MLP neurons of a small language model. Each row is named by its layer, matrix (up: input weights) and neuron, and shows model dimensions 0-127. Each number is 50 + 15 x the weight over its row's rms, rounded and kept within 0 to 99.
After each neuron's rows, "fires after" lists the tokens most often just before its 100 highest values on Wikipedia text that the model never trained on.

L13.up262:40 53 54 75 36 45 74 84 43 58 39 50 51 79 50 26 51 36 32 56 51 17 38 57 60 24 69 45 25 39 34 67 17 93 33 64 49 35 88 44 60 41 55 56 29 56 52 61 45 44 56 66 53 52 76 56 48 45 66 45 81 57 33 48 68 71 61 30 59 55 47 73 44 55 65 36 41 27 34 61 43 27 60 57 51 86 61 47 43 60 38 24 57 56 45 34 81 56 17 28 69 47 48 52 77 40 60 56 64 50 53 48 91 13 41 36 60 41 27 56 41 50 55 50 63 32 57 48
fires after: " \"", " (", "\n", "\n\n", "-"

L10.up934:42 48 35 36 47 31 38 41 38 43 22 51 70 49 55 42 24 56 61 61 54 24 36 42 54 50 65 42 57 46 52 52 55 51 53 44 40 60 64 42 67 68 58 46 67 59 33 61 54 49 47 41 86 41 45 49 29 55 38 67 67 27 27 63 57 24 64 61 20 65 42 71 35 56 68 52 41 60 38 57 67 68 69 57 48 76 61 58 59 25 54 41 64 46 61 56 57 43 50 52 69 49 44 67 34 47 55 70 35 46 45 38 37 52 43 76 36 53 42 52 11 79 37 79 64 41 58 67
fires after: "\n", "\n\n"

L13.up926:60 55 55 91 46 24 52 62 45 42 54 60 39 79 75 56 43 57 60 43 41 43 48 49 45 26 60 60 41 49 57 61 29 39 48 53 35 58 46 53 10 58 53 40 32 43 43 83 53 49 07 48 51 35 67 59 64 62 33 57 83 40 61 74 48 41 36 56 63 56 53 51 49 26 39 47 49 52 64 56 57 56 10 65 50 59 27 58 33 36 59 36 52 59 35 50 67 33 54 51 52 76 21 65 45 41 54 94 45 56 49 54 46 39 72 47 56 35 37 37 56 48 45 53 78 65 40 65
fires after: " |", ";", "|"

L10.up1007:50 34 77 51 61 31 48 47 36 56 18 55 76 68 68 38 62 44 53 36 38 49 41 70 54 42 56 26 70 75 68 47 45 58 43 49 64 32 34 33 33 33 55 47 63 29 22 50 62 35 53 53 60 39 27 64 43 46 48 62 71 59 33 69 42 38 43 55 58 60 52 15 07 43 59 46 21 65 31 72 45 48 37 69 76 50 55 66 44 65 55 40 58 36 41 67 56 39 49 32 53 71 46 66 65 29 37 62 83 24 43 41 66 50 69 38 40 31 67 46 35 44 45 59 42 44 57 60
fires after: ".", "\n\n", "\n", " the"

L3.up467:23 66 42 69 80 54 45 66 45 38 75 51 55 65 55 36 60 31 18 53 47 40 53 37 67 44 39 53 23 46 73 55 66 40 27 48 47 65 45 39 43 59 60 72 51 52 55 43 56 64 38 24 45 39 86 47 54 63 39 39 23 66 88 42 32 40 54 37 23 52 59 56 40 63 49 56 63 60 58 50 54 27 50 49 33 49 55 42 46 32 48 50 67 45 60 50 76 47 61 55 37 58 45 35 13 54 44 56 33 47 65 41 40 62 38 53 45 42 29 51 53 59 37 89 61 40 44 67
fires after: "  ", "-"

L17.up1438:53 59 55 20 52 54 39 69 45 46 57 34 60 21 67 76 67 66 36 73 34 36 48 51 71 66 31 35 62 65 76 87 19 41 54 69 63 32 67 75 30 46 59 33 29 55 46 39 60 27 46 84 79 44 50 61 34 56 64 42 35 68 48 53 62 33 38 68 50 65 48 51 29 42 55 33 29 60 26 71 41 44 74 55 45 47 45 58 26 26 51 41 55 29 23 53 68 65 35 62 72 50 27 59 65 59 29 44 47 53 41 45 27 66 64 45 33 42 63 46 43 50 63 58 59 47 49 35
fires after: "\n", " Good"

L17.up1178:55 58 74 53 53 41 73 36 44 49 48 49 71 62 62 44 43 54 30 59 75 41 43 82 48 72 66 47 35 40 31 71 18 57 51 48 68 53 62 73 37 52 47 44 59 44 53 71 19 67 52 54 42 50 44 64 27 41 48 38 59 34 52 43 45 37 70 60 36 70 38 63 42 42 61 38 39 57 39 79 29 54 49 58 48 45 34 50 25 45 32 44 50 46 59 77 58 26 51 37 51 37 55 63 53 56 61 24 43 35 52 54 35 44 34 51 58 41 38 52 38 60 51 64 57 26 39 71
fires after: "\n", "'", ".", "\n\n"

L3.up1300:56 57 55 42 52 29 43 52 32 62 63 54 52 55 62 36 34 75 55 49 29 62 49 43 31 43 41 56 33 63 16 67 39 45 46 47 58 45 56 16 34 60 52 30 78 59 49 43 93 62 74 68 53 32 91 74 60 31 40 27 45 47 60 70 37 49 46 39 54 43 60 52 48 70 49 66 79 61 27 73 50 61 59 65 57 41 63 41 30 55 62 28 46 48 63 37 48 51 61 35 51 49 58 31 48 45 61 66 60 10 54 46 72 34 47 31 58 46 28 43 51 41 46 60 57 20 64 61
fires after: " (", "–", "-", ":", " and", " about"

L13.up501:32 76 52 66 33 23 55 58 37 30 52 54 61 36 39 56 51 61 31 68 45 41 45 64 62 33 47 56 66 45 31 72 47 35 22 33 66 39 68 55 50 77 38 47 53 25 40 63 57 43 38 72 60 61 58 77 41 55 20 53 63 59 36 32 56 43 51 42 49 41 28 67 39 71 68 45 28 56 60 61 59 54 54 62 65 48 41 56 86 26 34 38 61 61 36 07 44 62 41 59 40 63 28 50 41 54 58 53 71 40 58 40 49 40 50 55 48 51 42 75 76 46 50 41 47 42 54 25
fires after: " and", " the", " with", " to", " as", " of"

L13.up648:36 61 78 63 29 50 43 42 44 55 38 61 61 61 32 46 46 76 42 82 62 52 43 64 46 82 52 19 57 47 54 62 31 61 51 53 49 78 54 36 11 35 70 59 30 70 60 44 47 42 26 23 70 56 45 57 32 47 69 12 58 60 58 48 49 44 43 38 37 61 56 30 76 63 43 12 37 55 47 88 24 48 32 76 41 70 24 48 44 43 65 21 33 47 44 86 47 16 35 30 49 50 53 55 44 51 31 45 47 59 52 31 36 39 58 46 40 39 39 67 63 47 68 46 42 57 58 55
fires after: "|", "-", " (", "–", ","

L17.up1260:52 60 49 52 44 94 70 66 63 50 30 31 40 80 85 75 66 62 33 79 34 50 80 52 62 73 44 42 34 59 58 84 55 44 62 66 48 47 31 66 18 40 52 35 48 12 49 34 38 24 21 46 47 38 65 76 53 43 36 51 67 49 34 44 55 56 64 66 61 64 73 31 53 55 81 37 41 69 35 59 43 50 58 29 35 46 51 71 28 74 62 40 45 54 39 52 34 49 50 47 38 65 60 78 56 56 52 46 45 54 52 39 63 24 40 55 42 39 42 61 36 47 45 54 21 48 22 41
fires after: "=", " (", "-", "\n\n", "\n", " \""

L10.up314:56 32 50 25 37 27 21 46 44 69 41 56 56 52 75 61 26 59 49 55 36 62 43 61 44 60 36 54 48 64 51 78 37 76 50 46 50 31 68 55 29 52 32 55 47 55 24 50 41 69 63 32 83 46 92 70 43 56 69 36 70 40 66 41 32 38 22 58 47 50 66 52 26 41 67 59 63 43 58 44 50 33 47 51 35 14 56 41 38 37 96 59 48 35 40 27 64 20 46 47 69 75 66 37 49 41 42 43 57 30 60 40 91 46 50 34 49 27 46 49 64 29 20 63 76 36 35 45
fires after: "=", ":", " that"

L17.up1486:26 53 71 53 60 52 67 36 44 33 40 40 50 73 58 31 54 47 21 45 28 41 69 69 43 54 53 84 63 42 28 63 34 59 56 59 57 79 78 64 49 27 35 48 14 38 46 51 52 37 68 29 55 53 57 38 54 56 31 47 43 51 61 31 61 34 32 64 58 99 43 74 40 57 60 33 31 18 41 51 44 30 55 47 32 69 72 35 40 52 29 39 48 39 53 46 58 27 27 68 58 42 49 44 53 41 39 28 70 35 23 71 46 61 44 47 39 41 60 54 51 52 62 71 65 50 41 49
fires after: " \"", "\"", "\n\n", "=", "\n"

L17.up215:33 56 78 63 27 66 71 44 48 47 72 20 29 64 30 25 37 39 58 15 60 33 55 62 50 52 39 60 35 46 40 55 34 54 82 63 58 68 48 52 71 47 50 39 80 36 80 79 32 42 26 32 41 71 44 69 50 62 63 48 69 74 44 42 54 51 13 43 43 49 68 72 29 36 37 34 56 31 54 66 71 35 18 71 61 43 38 38 59 56 46 66 35 52 61 62 69 58 48 38 51 53 56 61 54 47 37 77 47 54 48 43 52 77 76 34 53 67 47 28 54 43 27 52 26 85 21 60
fires after: " |", "|", ";", " of", ":", "-"

L10.up1036:35 61 67 49 39 50 56 37 47 64 61 88 72 57 71 61 24 56 54 48 57 65 44 53 39 45 55 48 46 49 11 47 20 62 53 48 60 37 89 52 42 46 61 38 77 37 35 69 55 42 55 55 70 46 62 71 32 55 46 24 66 64 80 46 62 22 15 47 56 60 34 39 40 50 32 36 37 39 55 71 74 83 47 30 58 67 40 63 60 22 36 38 60 45 43 24 76 53 47 47 56 55 29 85 49 47 58 63 42 59 19 26 38 27 68 37 28 52 63 41 55 55 64 61 55 27 43 59
fires after: "\n\n", "\n", " the", " winner"

L17.up868:54 60 44 62 51 80 43 66 47 59 51 50 46 72 61 32 59 43 24 70 59 43 77 72 80 36 50 60 49 44 59 63 49 30 40 85 49 68 60 63 46 46 59 50 34 68 57 86 42 18 52 48 53 30 67 78 63 61 48 56 55 57 45 53 52 28 60 78 47 43 46 46 38 52 59 37 56 48 31 42 23 55 32 42 31 32 54 31 44 29 54 33 50 78 51 74 56 29 37 29 33 79 47 56 40 55 26 60 43 55 42 47 52 52 64 48 74 62 27 70 69 60 41 77 48 47 56 62
fires after: "-"

L13.up579:50 36 80 38 47 47 68 47 49 71 36 52 63 50 50 42 36 36 44 75 39 55 55 57 76 50 28 38 43 72 58 93 38 26 61 66 49 63 54 38 33 51 58 56 30 59 57 47 47 36 44 62 39 60 51 92 28 28 43 67 47 54 63 57 36 56 22 50 45 77 33 34 23 64 69 19 39 71 79 38 25 27 50 43 74 35 61 52 44 34 45 11 59 47 27 55 45 42 62 57 40 37 69 77 39 69 03 59 67 45 27 36 54 45 63 73 65 59 36 47 50 39 77 47 56 49 55 32
fires after: ",", " (", " in", ".", " and", "x"

L10.up801:17 45 60 49 11 29 64 56 43 52 59 27 54 67 70 60 26 43 36 65 49 24 67 26 48 62 62 42 34 54 56 63 44 51 38 11 59 60 58 54 56 62 41 48 52 55 25 55 52 12 52 69 71 49 59 35 46 56 51 45 79 43 40 42 54 41 49 59 51 69 25 41 55 57 68 29 26 70 55 64 39 67 51 46 55 51 42 29 49 24 76 45 37 57 45 30 68 45 50 39 58 58 20 80 55 50 40 67 66 51 74 38 43 50 43 65 69 45 53 44 34 48 78 48 55 40 44 42
fires after: "\n", "\n\n", "enc", " dis"

L3.up1499:32 60 81 41 32 42 74 61 47 46 49 33 28 51 42 72 23 36 43 38 38 36 54 38 61 60 28 29 55 49 60 77 33 76 36 68 56 78 52 58 60 44 37 69 47 20 54 56 50 14 62 40 72 69 69 72 50 42 56 37 55 46 50 44 84 64 34 60 34 58 70 68 58 52 61 42 32 54 66 51 66 75 56 64 44 38 22 32 53 58 92 33 38 41 25 49 77 48 40 34 63 52 46 48 54 39 56 45 56 53 79 31 52 63 79 50 42 63 63 64 37 36 32 54 80 38 33 55
fires after: " \"", "\n", "\n\n", " (", "-"

L17.up89:33 17 31 60 37 59 43 53 32 43 46 49 62 75 46 38 35 47 32 37 38 61 40 61 39 61 61 40 48 49 42 77 37 51 62 42 55 43 75 48 56 16 55 56 81 25 56 56 59 31 51 37 80 37 68 35 48 27 51 35 64 46 59 31 34 39 24 52 70 66 50 47 34 19 70 39 40 66 34 79 46 61 37 51 39 62 53 46 75 47 50 17 56 34 55 45 71 32 59 62 99 72 31 46 42 67 33 41 31 46 46 39 50 50 43 46 48 46 44 63 75 35 61 65 20 31 65 46
fires after: "-", "r", "\n", "ur"

L17.up120:45 37 64 65 41 66 74 51 32 49 59 47 77 56 46 58 55 33 49 57 50 35 46 74 81 35 33 48 59 72 31 66 47 65 62 69 50 34 80 68 75 34 61 52 54 54 59 65 38 44 58 35 42 38 52 68 52 68 45 61 51 41 34 46 42 56 38 34 47 71 39 62 27 55 43 29 18 58 58 72 66 64 51 33 23 70 59 51 94 27 68 64 64 58 61 60 32 45 53 28 47 47 34 45 31 60 55 47 34 58 69 59 67 42 42 60 46 41 24 68 46 38 66 46 19 55 49 66
fires after: "-", "ur"

L3.up776:25 63 46 47 59 55 40 65 50 28 46 46 42 55 48 56 30 43 51 51 49 48 49 64 45 77 51 62 64 58 29 51 56 46 71 66 52 72 39 85 52 30 29 44 47 23 35 69 43 66 47 58 43 45 35 78 58 55 48 73 64 64 62 75 42 70 33 47 32 76 56 65 24 33 40 15 66 41 41 49 61 52 32 66 65 61 30 49 30 60 50 26 65 64 32 43 75 38 46 61 42 72 49 63 49 48 47 77 61 50 46 57 47 74 41 69 54 29 30 16 55 52 27 56 60 60 44 42
fires after: " |", ";", "ha", ".", " at"